config = dict(
    n_kv_head=12,
    head_dim=32,
    d_mlp=768,
    norm_place='pre',
    attn_scale=0.177,
    bias='all',
    parallel_block=False,
    init_std_qkv=0.0361,
    init_std_up=0.0361,
    init_std_down=0.00849,
    optimizer='muon_variant',
    lr_mult_qkv=0.7,
    decay_fraction=0.938,
    batch_tokens=8192,
    seq_len=128,
)
MLP neurons of a small language model. Each row is named by its layer, matrix (up: input weights; down: output weights) and neuron, and shows model dimensions 64-159. Each number is 200 + 20 x the weight over its row's rms, rounded and kept within 0 to 999.
After each neuron's rows, "fires after" lists the tokens most often just before its 100 highest values on Wikipedia text that the model never trained on.

L3.up380,217,208,180,198,178,206,164,233,191,202,187,182,229,199,166,216,179,194,211,189,185,171,159,210,205,211,203,177,221,159,195,208,242,181,237,252,176,192,188,205,175,205,205,179,223,227,178,189,200,200,189,211,215,152,210,215,217,233,180,187,226,214,189,198,225,211,214,213,215,235,196,209,206,188,215,167,219,238,164,188,187,192,184,189,177,204,195,230,214,211,197,195,188,201,193,237
L3.down380,187,205,194,211,208,210,168,199,200,192,229,222,164,220,166,193,216,170,235,166,233,214,184,207,189,226,219,164,164,219,191,172,195,183,207,191,181,202,198,187,194,249,251,201,212,169,185,192,196,178,171,232,218,208,187,206,211,172,200,192,220,187,194,245,212,213,164,238,196,232,205,154,178,190,193,176,215,189,223,217,194,198,189,191,182,173,188,186,203,196,223,208,206,205,191,208
fires after: "r", "ud", "st", "ar", "ab", " st"

L3.up576,191,198,215,220,171,211,189,179,193,170,225,189,192,208,210,209,207,183,200,213,200,165,178,187,182,180,205,206,191,186,205,219,203,200,196,216,225,194,187,181,226,223,241,217,171,205,193,189,206,207,216,222,185,215,257,212,195,206,209,195,173,191,193,234,233,196,194,190,200,148,222,208,211,173,224,205,158,193,155,190,223,174,194,205,232,198,203,238,185,200,226,194,200,176,219,214
L3.down576,198,184,168,208,178,195,169,153,198,201,217,182,172,206,205,202,259,171,208,203,190,202,221,205,182,221,195,202,192,206,201,219,231,185,262,178,216,205,230,172,216,205,168,183,186,197,210,180,200,190,219,176,198,216,198,221,214,204,192,180,214,194,182,221,222,205,213,199,206,227,174,191,185,198,190,169,164,197,216,198,205,197,184,211,189,172,216,211,180,162,220,208,197,230,166,226
fires after: " ", " a", " A"

L3.up269,198,232,212,157,203,199,218,174,182,186,217,177,224,216,206,186,192,197,197,168,208,192,190,210,210,199,195,215,206,167,207,206,191,187,202,209,160,175,179,216,207,193,211,197,187,187,172,211,221,222,196,198,227,154,213,231,182,212,193,202,217,216,194,221,254,192,187,226,227,208,169,179,196,190,177,170,183,203,209,181,183,195,202,209,204,192,190,190,188,236,176,195,177,172,213,171
L3.down269,187,189,205,198,225,188,156,195,185,188,202,174,173,207,206,196,185,168,196,182,207,196,174,201,187,194,200,213,222,186,187,236,212,192,183,219,193,162,199,163,216,186,219,167,195,177,179,186,206,168,230,196,201,195,201,204,233,220,220,183,168,215,204,205,202,181,186,190,180,221,232,207,185,214,202,176,220,227,221,187,251,181,192,192,217,223,208,173,222,190,240,212,198,210,205,185
fires after: "-", "|", " E", " |", " K"

L3.up246,164,191,228,211,169,200,174,216,206,219,197,187,224,193,185,208,216,212,175,192,194,185,209,203,193,222,221,192,187,220,199,216,200,206,208,204,221,184,204,178,260,215,190,175,176,194,181,211,241,203,183,214,183,188,237,215,195,182,241,224,209,203,218,211,185,223,202,199,189,165,210,210,204,232,227,164,194,208,186,173,162,201,189,190,247,205,205,226,184,176,182,219,205,210,227,187
L3.down246,190,209,172,242,170,211,228,188,216,200,229,211,245,203,201,201,210,169,202,180,195,197,214,187,163,202,211,203,144,206,177,198,178,233,177,208,204,192,198,236,227,212,183,202,196,200,186,220,216,190,188,182,208,197,195,227,222,176,198,187,204,202,243,210,183,211,172,181,197,222,202,191,235,176,196,230,200,201,174,158,204,209,222,191,207,187,217,218,192,195,196,189,203,167,211,234
fires after: "a", " s", " m", "-", " ", " pro"

L3.up39,182,219,174,188,206,190,210,197,197,194,235,183,229,204,207,222,252,219,214,208,211,205,197,219,164,214,213,204,197,184,192,210,202,221,183,198,164,202,216,184,264,213,196,208,200,198,187,219,221,200,175,162,227,180,205,207,199,189,196,205,190,173,195,193,204,227,189,220,184,185,189,177,229,207,182,176,239,222,189,202,225,194,181,174,213,187,188,219,166,202,196,213,213,215,189,229
L3.down39,159,209,204,242,192,199,206,169,261,215,192,206,157,204,246,165,211,180,212,203,254,188,216,225,227,180,220,218,194,190,201,207,192,162,182,188,202,207,214,197,197,216,178,232,198,215,251,190,194,189,219,196,187,199,200,177,223,198,179,163,187,190,198,215,188,152,198,186,203,208,195,189,175,203,208,209,210,209,217,186,220,189,203,208,187,204,207,202,200,161,201,211,210,181,183,229
fires after: " m", "an", " M", "c", " S", " G"

L2.up512,190,166,190,198,207,213,238,189,217,214,216,190,197,214,169,183,190,183,206,186,181,201,208,209,197,179,154,176,213,228,208,152,208,180,191,206,200,184,182,192,191,220,212,190,214,201,169,231,188,201,203,202,196,223,240,211,201,218,204,219,214,195,194,196,141,165,195,241,193,197,184,181,177,185,261,221,236,204,188,187,170,201,200,161,173,192,207,215,199,217,182,192,153,202,201,232
L2.down512,198,206,224,210,221,186,221,167,169,248,190,193,178,179,203,240,196,195,191,204,223,211,209,179,202,197,226,229,176,192,185,202,189,181,201,194,202,194,210,210,225,197,224,212,184,211,214,230,193,176,199,198,213,222,183,188,208,183,207,225,208,210,202,227,149,211,222,183,140,232,219,215,218,202,222,200,216,221,223,225,202,175,211,190,183,195,171,171,182,192,222,187,204,178,186,170
fires after: " m", " P", " p", " v", "M"

L2.up541,177,191,165,222,181,190,169,220,213,213,197,206,229,192,210,163,148,164,174,205,234,199,234,196,200,203,235,202,220,211,204,185,205,193,197,224,171,206,218,213,211,234,193,181,220,209,200,204,205,183,197,175,206,227,199,198,173,222,219,234,173,199,226,189,185,155,206,193,206,240,203,199,187,212,188,199,189,179,201,206,204,205,247,220,222,228,199,183,212,209,205,196,145,197,220,186
L2.down541,195,187,179,189,205,202,233,182,169,188,216,203,196,172,201,195,223,197,214,170,175,208,193,203,192,197,179,191,227,226,158,186,224,186,167,207,177,228,207,190,184,218,178,209,188,199,229,239,192,202,192,189,188,179,225,208,204,186,159,197,193,189,203,175,215,174,225,235,181,229,187,203,216,210,173,207,222,150,222,229,176,208,172,190,195,194,180,208,223,203,160,194,214,202,211,165
fires after: "t", "m", "b", "ro", "am"

L3.up60,174,184,228,201,192,182,216,229,192,227,239,208,175,209,225,215,240,201,215,199,196,187,195,167,215,197,177,177,212,194,200,188,211,201,183,177,216,191,188,190,199,194,193,189,216,227,214,177,194,189,200,174,163,218,209,215,237,151,174,207,208,222,202,196,192,180,197,216,210,225,226,231,175,230,179,231,203,210,182,212,180,202,155,179,216,222,236,223,217,192,213,190,239,187,185,170
L3.down60,211,174,195,193,180,201,212,196,222,145,151,166,218,209,238,202,206,227,192,219,219,207,217,206,193,217,186,205,193,193,255,217,179,188,164,200,155,227,198,197,174,188,206,189,187,224,221,199,210,169,223,205,180,208,188,187,199,232,186,199,193,231,161,201,207,227,182,186,214,187,194,216,218,168,206,212,211,214,219,213,199,208,192,185,213,182,184,188,180,214,190,215,185,226,207,183
fires after: " s", " S", ",", " M", " A"

L2.up126,254,213,216,216,214,195,202,201,209,205,205,224,226,216,180,201,214,208,207,203,252,234,235,206,201,182,200,206,233,198,220,165,209,201,201,203,201,175,206,185,197,194,184,202,241,173,167,195,210,231,207,202,194,219,181,198,183,218,166,185,202,200,231,214,209,188,210,185,194,185,189,200,172,212,189,222,172,214,177,177,206,205,160,204,194,203,189,162,156,197,226,188,201,189,171,205
L2.down126,176,193,192,187,206,178,191,231,204,203,245,183,191,212,203,203,190,178,206,189,203,233,185,185,265,208,202,187,174,239,216,171,180,172,227,180,163,237,210,209,210,192,213,172,221,185,214,195,205,212,216,217,204,212,211,240,210,160,210,198,178,182,211,225,207,209,171,203,216,206,208,196,231,184,178,189,218,207,176,190,212,192,241,199,198,217,166,208,198,202,207,161,188,231,185,173
fires after: "al", "ro", "at", "ol", "if", "or"

L3.up588,167,209,175,240,189,198,164,200,190,211,190,212,200,189,200,214,243,187,201,226,202,201,188,200,199,171,168,233,203,176,208,178,203,184,191,171,182,217,199,184,206,239,183,194,197,187,211,231,198,188,224,214,224,197,210,172,200,189,198,215,193,207,214,203,197,197,172,206,226,190,188,200,196,180,190,181,223,197,182,220,173,193,152,214,194,246,191,186,205,202,181,239,182,203,207,183
L3.down588,195,176,192,195,200,196,185,211,166,197,219,171,190,181,241,170,212,182,204,235,226,198,235,202,228,218,195,213,214,197,202,212,176,166,207,213,189,175,208,203,213,165,262,212,236,199,198,170,197,203,184,193,184,217,177,178,182,195,195,182,210,194,182,197,193,212,263,219,194,203,227,197,203,176,173,202,251,188,199,202,228,237,217,208,169,188,188,171,233,206,226,194,213,211,214,171
fires after: " s", " t", " S", " T", "old", "ain"

L2.up8,199,209,159,176,209,208,203,210,228,203,203,193,201,220,184,225,179,201,203,207,215,162,211,212,193,200,219,223,234,211,180,188,201,235,228,195,211,211,213,174,240,223,194,210,204,178,185,217,215,188,196,213,212,186,206,220,187,198,226,191,210,191,238,170,244,183,202,233,183,182,243,186,179,182,197,202,195,176,175,197,180,207,212,216,194,193,189,170,182,203,197,214,180,176,172,212
L2.down8,178,186,217,185,206,181,172,202,182,193,228,205,189,215,191,210,220,211,202,214,176,214,226,183,212,203,232,218,200,180,214,202,184,216,204,205,158,205,210,224,203,210,190,204,212,222,190,240,220,198,216,193,216,171,205,190,230,168,202,207,236,201,204,249,203,195,217,198,223,184,212,222,214,186,181,203,205,229,207,208,243,170,174,198,230,181,156,162,185,170,193,187,143,220,179,194
fires after: "ol", " n", "ec", " Ar", "or"

L2.up404,191,197,165,217,242,187,203,218,228,183,193,211,209,209,186,194,225,206,231,202,190,184,218,240,186,177,198,212,145,188,189,196,214,172,195,182,192,192,176,167,206,202,200,240,167,230,192,189,214,212,174,183,198,206,210,220,166,240,208,222,212,217,171,173,181,218,202,218,193,228,186,217,199,220,211,189,198,237,180,203,178,183,174,231,212,186,227,245,149,154,208,187,231,218,242,210
L2.down404,197,178,229,192,204,195,222,223,175,212,233,211,171,203,193,219,221,183,186,235,186,228,206,190,222,196,235,183,176,228,202,207,159,200,203,178,180,207,217,200,205,182,205,212,160,196,186,215,243,210,205,177,201,237,191,191,202,229,175,165,194,192,197,192,213,187,205,216,192,194,200,185,180,183,192,214,213,213,209,170,177,199,207,199,192,197,196,159,233,212,203,193,173,199,179,158
fires after: " p", " P", "ow", " ", "u", "id"

L3.up250,214,159,201,219,212,178,225,226,196,178,179,208,235,169,187,203,216,198,204,193,183,228,193,197,226,256,191,194,197,210,223,157,221,170,189,201,192,157,202,194,180,207,210,185,213,256,206,205,218,204,169,214,190,176,201,212,206,241,179,219,193,189,202,175,197,218,192,211,193,200,228,147,171,184,203,173,166,186,202,179,197,201,219,213,202,243,169,231,195,173,203,176,190,188,216,231
L3.down250,201,194,188,189,194,210,182,209,202,237,195,197,252,206,195,222,228,211,209,179,223,205,183,217,181,213,207,210,204,208,211,212,218,189,180,187,210,231,190,179,205,215,173,191,202,199,210,223,164,203,182,193,228,188,204,224,219,176,220,185,189,184,211,160,212,188,205,201,205,188,179,182,185,214,219,171,196,222,234,216,207,185,177,198,199,182,168,222,223,202,188,246,209,193,192,227
fires after: "m", "ain", "ro", "us", "s", "d"

L2.up663,201,175,215,181,184,227,213,198,208,172,210,163,222,228,185,172,211,193,187,198,199,190,200,238,173,194,215,187,200,214,188,168,206,201,231,209,211,207,174,216,221,194,240,201,205,218,198,189,238,224,205,215,207,191,231,212,192,225,209,221,191,181,186,187,198,183,228,196,178,175,214,182,199,165,233,179,177,214,207,180,190,161,248,215,205,177,202,200,185,211,199,178,208,210,239,198
L2.down663,158,213,173,192,185,208,204,213,177,191,205,149,192,220,164,229,235,184,168,227,198,211,201,204,199,230,219,200,203,219,208,221,214,177,225,205,226,189,212,170,227,183,173,199,182,199,253,186,176,177,212,205,208,209,195,193,197,174,188,187,221,178,209,217,207,219,198,172,199,239,208,207,218,174,203,210,166,228,194,197,192,191,225,200,184,174,152,202,187,196,203,170,188,219,193,195
fires after: " ", "en", "a", "an", "i", " con"

L3.up71,206,202,225,169,195,195,174,219,155,200,187,209,176,194,196,203,258,211,171,198,242,221,195,174,216,200,187,213,201,208,199,199,190,197,165,201,236,210,188,217,178,195,177,191,218,208,207,206,184,188,196,203,219,157,173,186,225,218,203,233,208,206,194,213,202,183,191,219,199,205,217,234,171,224,199,194,175,218,240,196,169,218,205,200,199,202,232,184,179,191,191,182,170,195,186,209
L3.down71,208,201,203,199,157,194,233,175,210,215,203,220,209,205,164,206,194,181,200,190,226,230,206,218,157,203,195,244,173,190,176,200,181,189,199,180,177,204,236,184,186,215,210,201,167,210,169,228,187,178,196,246,175,211,194,186,191,204,211,181,225,170,204,207,221,225,222,181,187,208,163,183,198,219,187,194,191,187,196,199,204,200,174,196,201,212,156,198,164,198,196,190,198,197,202,224
fires after: " S", " k", " s", "q", "^"

L2.up68,190,182,216,244,223,198,203,219,209,193,210,219,210,225,217,178,191,217,174,165,206,222,204,241,207,214,186,200,178,209,181,164,202,261,193,161,210,221,205,216,205,194,199,226,230,185,167,214,216,201,230,219,214,202,225,259,228,230,166,198,218,188,192,201,167,155,190,229,188,202,240,211,204,166,213,214,181,234,206,174,191,207,201,211,165,205,192,215,205,177,143,182,211,201,214,221
L2.down68,226,213,209,192,186,176,183,215,163,212,201,161,170,200,228,211,259,203,205,209,201,191,198,206,207,196,205,208,198,227,198,209,169,214,225,229,199,210,202,173,166,185,205,217,164,169,198,209,213,183,223,158,189,196,193,163,210,178,199,203,230,201,199,207,195,215,183,165,183,230,208,226,229,174,199,192,192,186,199,200,182,213,211,209,178,144,205,198,223,198,195,213,241,215,144,168
fires after: " the", ",", " of", "-", " in", " The"

L3.up603,198,208,205,217,207,205,203,220,200,199,182,197,216,178,244,193,195,214,182,210,226,184,217,187,229,228,186,213,189,168,176,195,205,201,210,173,228,200,186,211,199,198,174,212,218,237,172,184,216,201,206,195,205,237,235,210,175,232,214,227,198,196,220,190,207,214,176,177,200,200,184,158,202,183,225,209,211,201,176,190,173,222,216,198,192,199,244,218,175,207,185,208,181,210,214,230
L3.down603,179,167,192,211,161,225,255,192,222,177,212,226,220,210,198,211,190,199,200,202,236,188,219,221,181,211,228,206,222,190,185,221,208,193,198,183,170,187,225,222,184,185,188,208,185,191,197,214,192,165,221,202,173,206,171,203,193,159,166,155,219,218,205,175,176,183,235,209,173,195,219,190,188,194,221,202,194,204,181,206,185,200,212,196,218,181,198,187,211,171,188,178,183,188,190,207
fires after: " m", " M", " d", "d", "et"

L2.up227,175,211,214,201,216,220,229,195,186,189,189,200,213,223,235,181,223,194,220,201,186,185,232,217,199,183,212,173,205,231,193,242,230,166,202,188,177,168,198,204,167,211,201,193,206,188,228,209,183,191,220,221,216,214,207,228,213,234,184,161,172,202,187,140,228,180,208,204,222,205,174,209,176,204,156,195,201,213,184,205,197,217,206,188,209,195,202,185,198,221,218,210,228,172,231,207
L2.down227,209,201,183,217,177,231,225,215,158,189,209,235,206,187,173,207,177,184,222,172,215,179,181,198,219,202,214,188,198,185,179,210,221,232,204,182,212,201,174,175,215,195,197,207,214,184,195,214,197,195,143,198,230,205,199,188,233,199,187,211,185,187,209,201,191,229,160,196,219,243,184,210,189,178,185,173,218,190,233,199,226,185,214,183,208,189,246,175,201,201,198,203,204,167,192,173
fires after: "ig", "u", "or", "er", "ur", "it"

L3.up456,172,177,172,215,190,219,236,232,209,193,212,208,213,201,165,182,199,211,191,175,200,230,178,221,169,201,189,200,193,189,222,185,215,228,184,199,221,197,216,191,192,195,231,236,184,198,169,191,205,200,171,207,208,215,211,204,192,211,219,165,195,235,237,142,210,199,217,209,206,199,184,185,187,229,204,178,216,195,207,175,195,198,186,183,167,242,189,224,179,219,200,204,187,199,195,204
L3.down456,161,204,216,206,227,234,176,195,217,180,167,199,147,200,235,212,196,214,253,195,200,215,201,192,206,159,204,220,191,182,246,215,180,220,216,203,210,167,174,201,191,173,184,202,211,208,196,204,169,194,213,203,204,179,197,160,207,162,185,200,191,204,183,205,232,216,208,198,215,234,188,180,212,199,182,181,228,184,212,169,192,166,207,204,229,191,226,203,197,191,193,230,246,195,197,216
fires after: " m", "m", " sh", "em", "b"

L2.up350,185,205,223,216,189,225,205,233,196,222,188,169,190,234,210,180,220,195,190,204,206,195,246,202,213,213,208,166,205,206,182,208,211,194,236,193,192,192,182,197,174,181,193,227,225,193,189,181,192,214,198,197,203,219,192,200,220,217,212,210,188,199,158,166,216,199,202,209,200,216,202,176,180,226,205,242,210,180,177,208,170,214,182,203,189,221,204,180,197,210,239,202,238,182,219,219
L2.down350,185,243,186,183,203,216,193,215,187,176,190,214,189,185,199,208,212,214,192,172,175,198,199,177,174,231,229,213,223,210,168,240,195,192,165,181,195,241,192,163,203,211,179,173,194,211,223,214,240,218,174,193,197,166,185,210,195,177,208,200,160,210,197,202,210,215,172,191,211,199,241,207,207,199,186,188,223,208,218,207,235,216,209,180,193,200,222,181,255,244,227,172,208,197,216,188
fires after: " in", "ar", "it", "or", "in", " d"

L3.up751,198,175,197,193,221,222,204,228,218,184,236,187,220,189,213,186,193,225,187,228,213,193,208,243,197,232,227,211,197,194,210,155,213,196,198,196,205,200,160,207,247,227,236,177,229,168,221,194,218,203,226,204,223,210,222,207,197,198,184,206,201,222,157,186,197,164,221,239,179,173,217,199,191,165,213,211,219,199,206,210,200,151,205,212,209,212,181,234,200,190,194,180,169,214,248,189
L3.down751,205,206,138,212,200,197,188,183,179,170,211,130,224,212,177,213,224,199,189,217,202,215,199,207,202,210,233,228,197,222,211,237,190,197,223,203,229,209,205,184,199,181,184,201,198,182,206,170,162,195,224,196,198,200,182,186,222,146,209,189,202,223,218,207,196,218,197,173,208,243,213,209,202,182,201,169,202,200,219,193,179,187,231,203,190,201,179,197,180,205,212,183,192,219,187,148
fires after: " |", "-", ";", " on", " the", " a"

L3.up633,170,222,193,230,218,228,189,183,164,181,213,211,226,228,219,194,228,211,201,192,201,230,200,234,218,210,214,181,204,158,171,183,218,191,207,171,189,209,214,180,186,199,168,197,224,207,180,176,214,172,199,219,172,234,183,184,204,247,194,169,194,208,179,188,225,212,206,215,238,184,211,224,199,215,186,200,204,210,192,166,216,218,195,202,186,225,215,190,195,179,229,165,182,181,212,188
L3.down633,195,139,243,203,227,173,218,212,225,196,202,215,204,189,205,221,195,201,201,218,189,189,178,188,181,193,192,176,175,192,230,214,163,210,189,215,227,190,205,218,195,187,206,207,197,197,251,223,214,227,195,185,192,194,191,191,180,207,179,219,192,175,217,189,221,205,189,201,197,208,184,189,193,190,167,181,220,194,235,195,191,213,208,235,198,203,193,227,182,179,165,261,171,209,191,208
fires after: "b", "an", "or", "er"

L2.up715,224,212,241,181,204,185,217,203,207,167,212,231,209,179,174,197,210,208,206,248,178,215,203,211,197,171,187,219,215,225,206,165,215,217,191,163,228,196,197,210,192,196,238,202,161,192,204,239,206,171,195,176,215,177,253,221,173,214,166,194,177,187,216,183,217,230,229,183,218,206,202,231,184,226,232,208,173,215,186,167,201,166,214,226,190,219,200,204,224,196,225,236,171,213,222,202
L2.down715,197,168,239,185,174,185,182,204,222,206,172,146,198,207,171,249,229,186,201,192,182,192,171,216,198,202,192,176,169,199,212,183,211,193,212,120,205,206,211,200,178,207,177,201,206,185,201,224,207,232,220,199,184,164,234,191,203,205,170,177,221,202,174,209,199,205,226,229,207,198,177,187,203,197,223,206,189,193,204,227,242,186,202,180,198,200,185,237,182,190,183,217,182,190,193,178
fires after: "ro", "oc", "s", "r", "i"

L3.up523,195,181,202,216,243,201,196,175,203,230,196,194,212,213,203,200,179,224,201,211,199,160,165,196,218,174,214,244,162,153,228,197,208,187,175,208,195,209,197,210,246,215,210,184,170,206,164,193,194,206,222,192,216,210,202,228,170,183,207,232,180,199,180,198,182,219,161,210,179,225,229,233,171,199,212,213,214,211,199,196,238,176,175,187,210,206,196,208,184,217,187,207,177,224,167,213
L3.down523,215,207,240,188,185,173,218,197,212,226,213,215,203,198,182,201,192,207,200,187,223,162,216,209,205,209,217,207,219,226,164,232,209,170,179,212,188,183,198,198,156,151,221,183,191,176,183,212,166,166,200,174,218,196,186,197,204,203,161,172,181,225,217,206,224,195,228,191,191,173,217,195,213,181,215,178,234,169,212,198,225,164,200,183,202,200,208,197,217,236,219,214,199,200,219,204
fires after: " E", " I", " K", "y", "E"

L2.up762,209,186,232,210,192,200,194,214,180,206,234,188,225,221,181,184,184,207,155,209,217,158,200,209,207,214,166,172,198,185,168,211,193,169,215,228,184,218,198,207,199,224,224,165,174,250,201,186,206,211,225,163,190,213,179,201,217,190,175,199,170,218,199,200,168,163,216,195,199,208,159,225,203,211,199,228,188,214,210,185,211,214,201,227,184,230,210,173,178,195,200,195,164,204,199,203
L2.down762,201,207,222,195,237,178,189,195,198,223,219,159,210,196,190,207,195,209,171,196,203,202,214,222,187,205,204,231,201,213,211,200,200,171,160,198,188,214,192,191,217,171,219,179,183,201,227,202,201,194,183,213,188,202,173,203,210,177,226,180,177,191,195,189,197,216,184,198,194,229,221,244,228,197,231,191,185,195,173,144,161,201,202,215,192,170,171,180,189,203,205,147,188,195,200,209
fires after: "p", " p", "t", " cont", "f", " P"

L3.up763,215,192,197,214,221,180,209,225,221,190,173,204,215,194,198,195,179,208,198,201,199,162,186,225,200,200,185,209,184,157,176,219,184,193,192,215,224,229,176,193,218,166,186,211,223,204,180,194,207,216,187,192,192,216,204,199,216,205,192,218,210,183,200,186,180,216,179,218,197,217,212,187,194,216,257,201,205,213,170,206,177,220,200,243,256,195,187,233,199,206,163,189,233,180,184,174
L3.down763,217,199,219,181,218,211,209,200,209,199,214,205,187,207,219,232,189,196,204,222,235,204,204,163,203,201,210,175,199,233,184,182,183,190,183,180,213,192,196,203,174,202,202,184,203,168,190,217,200,230,219,191,228,166,199,216,211,215,188,191,210,193,187,210,222,186,221,176,189,194,195,160,211,169,198,193,179,166,191,162,213,205,221,165,225,169,227,187,215,202,177,199,179,206,133,247
fires after: "op", " P", " p", "er", "i", "ul"

L3.up159,205,191,213,209,163,201,175,212,198,200,178,228,193,213,202,159,221,234,199,185,178,195,211,213,188,206,210,213,191,215,230,160,186,196,200,188,194,151,175,181,170,143,199,211,229,214,190,188,201,209,194,248,205,220,207,198,216,191,198,206,214,190,173,207,199,208,196,162,194,195,171,179,196,209,211,238,202,220,170,180,180,220,199,241,179,202,204,214,195,222,185,241,214,200,214,171
L3.down159,203,241,214,221,207,174,171,209,218,187,207,178,189,178,193,167,250,186,175,188,195,188,206,228,208,219,203,190,201,214,238,172,182,223,205,170,229,194,216,165,189,188,207,213,223,200,182,197,222,186,221,227,221,197,189,186,185,196,196,220,231,218,183,207,189,164,222,185,210,239,166,197,181,206,216,206,220,210,167,202,191,203,243,197,229,213,233,198,233,155,207,193,210,199,175,139
fires after: "om", " o", " the", " com", "-"

L3.up214,198,187,201,198,160,217,198,190,155,204,205,192,200,182,217,218,232,222,178,205,216,187,182,198,222,224,214,193,195,192,196,188,214,211,169,172,213,212,195,176,189,161,162,195,173,211,196,184,173,212,226,161,200,179,165,201,210,220,149,195,218,200,210,161,204,223,216,226,195,180,196,213,199,192,223,222,205,218,189,215,213,224,169,195,214,169,209,212,180,201,221,196,168,204,200,163
L3.down214,170,213,169,209,135,187,189,203,183,181,189,208,204,202,189,185,223,204,196,211,212,223,229,223,197,195,208,174,168,221,203,208,176,203,217,209,200,214,176,203,200,181,229,158,214,208,202,232,230,189,207,169,176,201,171,167,215,199,211,220,208,209,186,247,230,194,213,218,191,172,185,187,214,215,190,200,223,219,174,209,201,246,212,200,174,190,144,183,161,224,213,183,207,181,195,187
fires after: " S", " s", "-", "S", " U", "s"

L2.up305,149,224,201,220,196,186,203,181,203,174,212,184,226,224,164,207,206,183,157,243,194,234,179,241,219,197,200,214,191,194,172,205,199,182,196,217,236,215,186,187,230,233,223,211,180,210,178,187,182,202,212,195,201,157,227,209,189,188,213,225,154,176,206,197,195,179,184,186,223,193,199,208,223,195,219,218,196,219,196,165,210,198,178,191,232,173,182,205,166,184,249,186,164,193,192,167
L2.down305,183,202,170,236,175,186,194,174,184,202,219,197,198,173,175,203,254,194,217,206,200,197,193,214,211,182,201,205,220,195,171,221,189,180,170,196,202,212,227,203,198,238,196,172,180,185,246,212,150,186,205,198,194,207,208,224,220,187,191,201,235,226,191,202,192,188,197,206,190,234,160,199,194,171,172,176,187,223,199,187,197,176,194,221,176,189,221,187,181,187,209,161,221,231,192,207
fires after: " ", " t", "r", " in", "en", " pro"

L2.up164,191,178,190,201,212,197,241,187,236,203,168,219,224,180,238,183,217,186,199,217,226,182,188,216,185,185,162,213,180,217,164,199,205,205,177,192,204,219,169,222,218,194,188,222,180,200,189,207,184,194,196,204,221,192,193,201,229,228,211,238,224,189,199,159,191,219,197,209,213,176,172,201,220,201,211,238,209,205,174,219,152,205,161,228,216,220,188,208,239,171,205,201,204,221,266,193
L2.down164,195,178,218,193,222,170,226,192,214,214,201,169,191,213,239,233,200,204,224,192,203,204,195,175,183,176,208,181,194,232,222,207,186,196,142,208,216,216,238,220,173,184,187,225,182,194,173,205,183,171,206,200,198,226,190,225,199,214,203,185,210,226,171,249,205,181,228,194,167,194,207,149,211,179,234,187,193,175,252,236,222,178,227,230,208,193,193,210,207,194,198,192,171,191,208,177
fires after: " P", " p", "P"

L2.up371,212,193,165,196,207,219,215,200,196,211,193,186,193,198,226,182,212,216,223,255,198,202,193,215,240,203,190,200,242,219,185,164,207,224,178,194,214,246,226,181,184,201,229,213,193,164,196,193,184,208,186,175,170,196,212,229,176,190,178,189,182,204,227,196,196,175,216,185,172,215,187,224,195,184,194,215,210,239,211,232,231,203,199,189,231,169,197,205,197,182,213,225,187,173,180,242
L2.down371,172,145,182,212,216,174,197,194,173,173,193,187,170,168,170,194,196,180,192,224,167,222,210,219,193,235,190,183,235,196,208,211,158,193,222,215,186,190,203,193,191,235,196,194,207,178,213,173,171,194,187,214,221,189,231,224,174,177,217,221,187,162,206,193,199,182,197,221,185,204,224,175,188,187,175,248,213,173,215,177,173,225,232,193,199,207,188,196,187,181,194,197,188,221,146,182
fires after: "r", " G", "or", "ar", "al", "i"

L3.up568,181,192,187,206,209,231,199,244,214,169,201,181,191,200,220,206,216,179,178,205,190,209,170,225,196,205,194,233,212,231,196,163,182,200,198,238,198,184,194,178,214,226,177,167,192,178,189,188,204,200,210,225,197,209,190,214,195,216,206,199,183,220,191,166,196,203,231,194,205,208,213,191,179,213,207,200,227,152,181,217,152,200,225,176,224,210,187,209,197,219,178,200,190,208,235,258
L3.down568,170,166,199,148,191,199,198,181,177,181,199,197,202,163,186,216,222,191,224,238,219,210,213,235,193,202,196,168,190,204,219,194,182,196,191,204,199,206,192,199,150,196,206,235,220,202,217,199,201,221,173,210,225,208,217,213,217,196,220,203,223,203,236,198,205,153,221,199,171,205,175,195,195,170,182,191,225,234,226,209,181,185,152,203,193,161,173,202,197,189,201,203,196,231,196,206
fires after: "h", "er", "an", "am", "ar"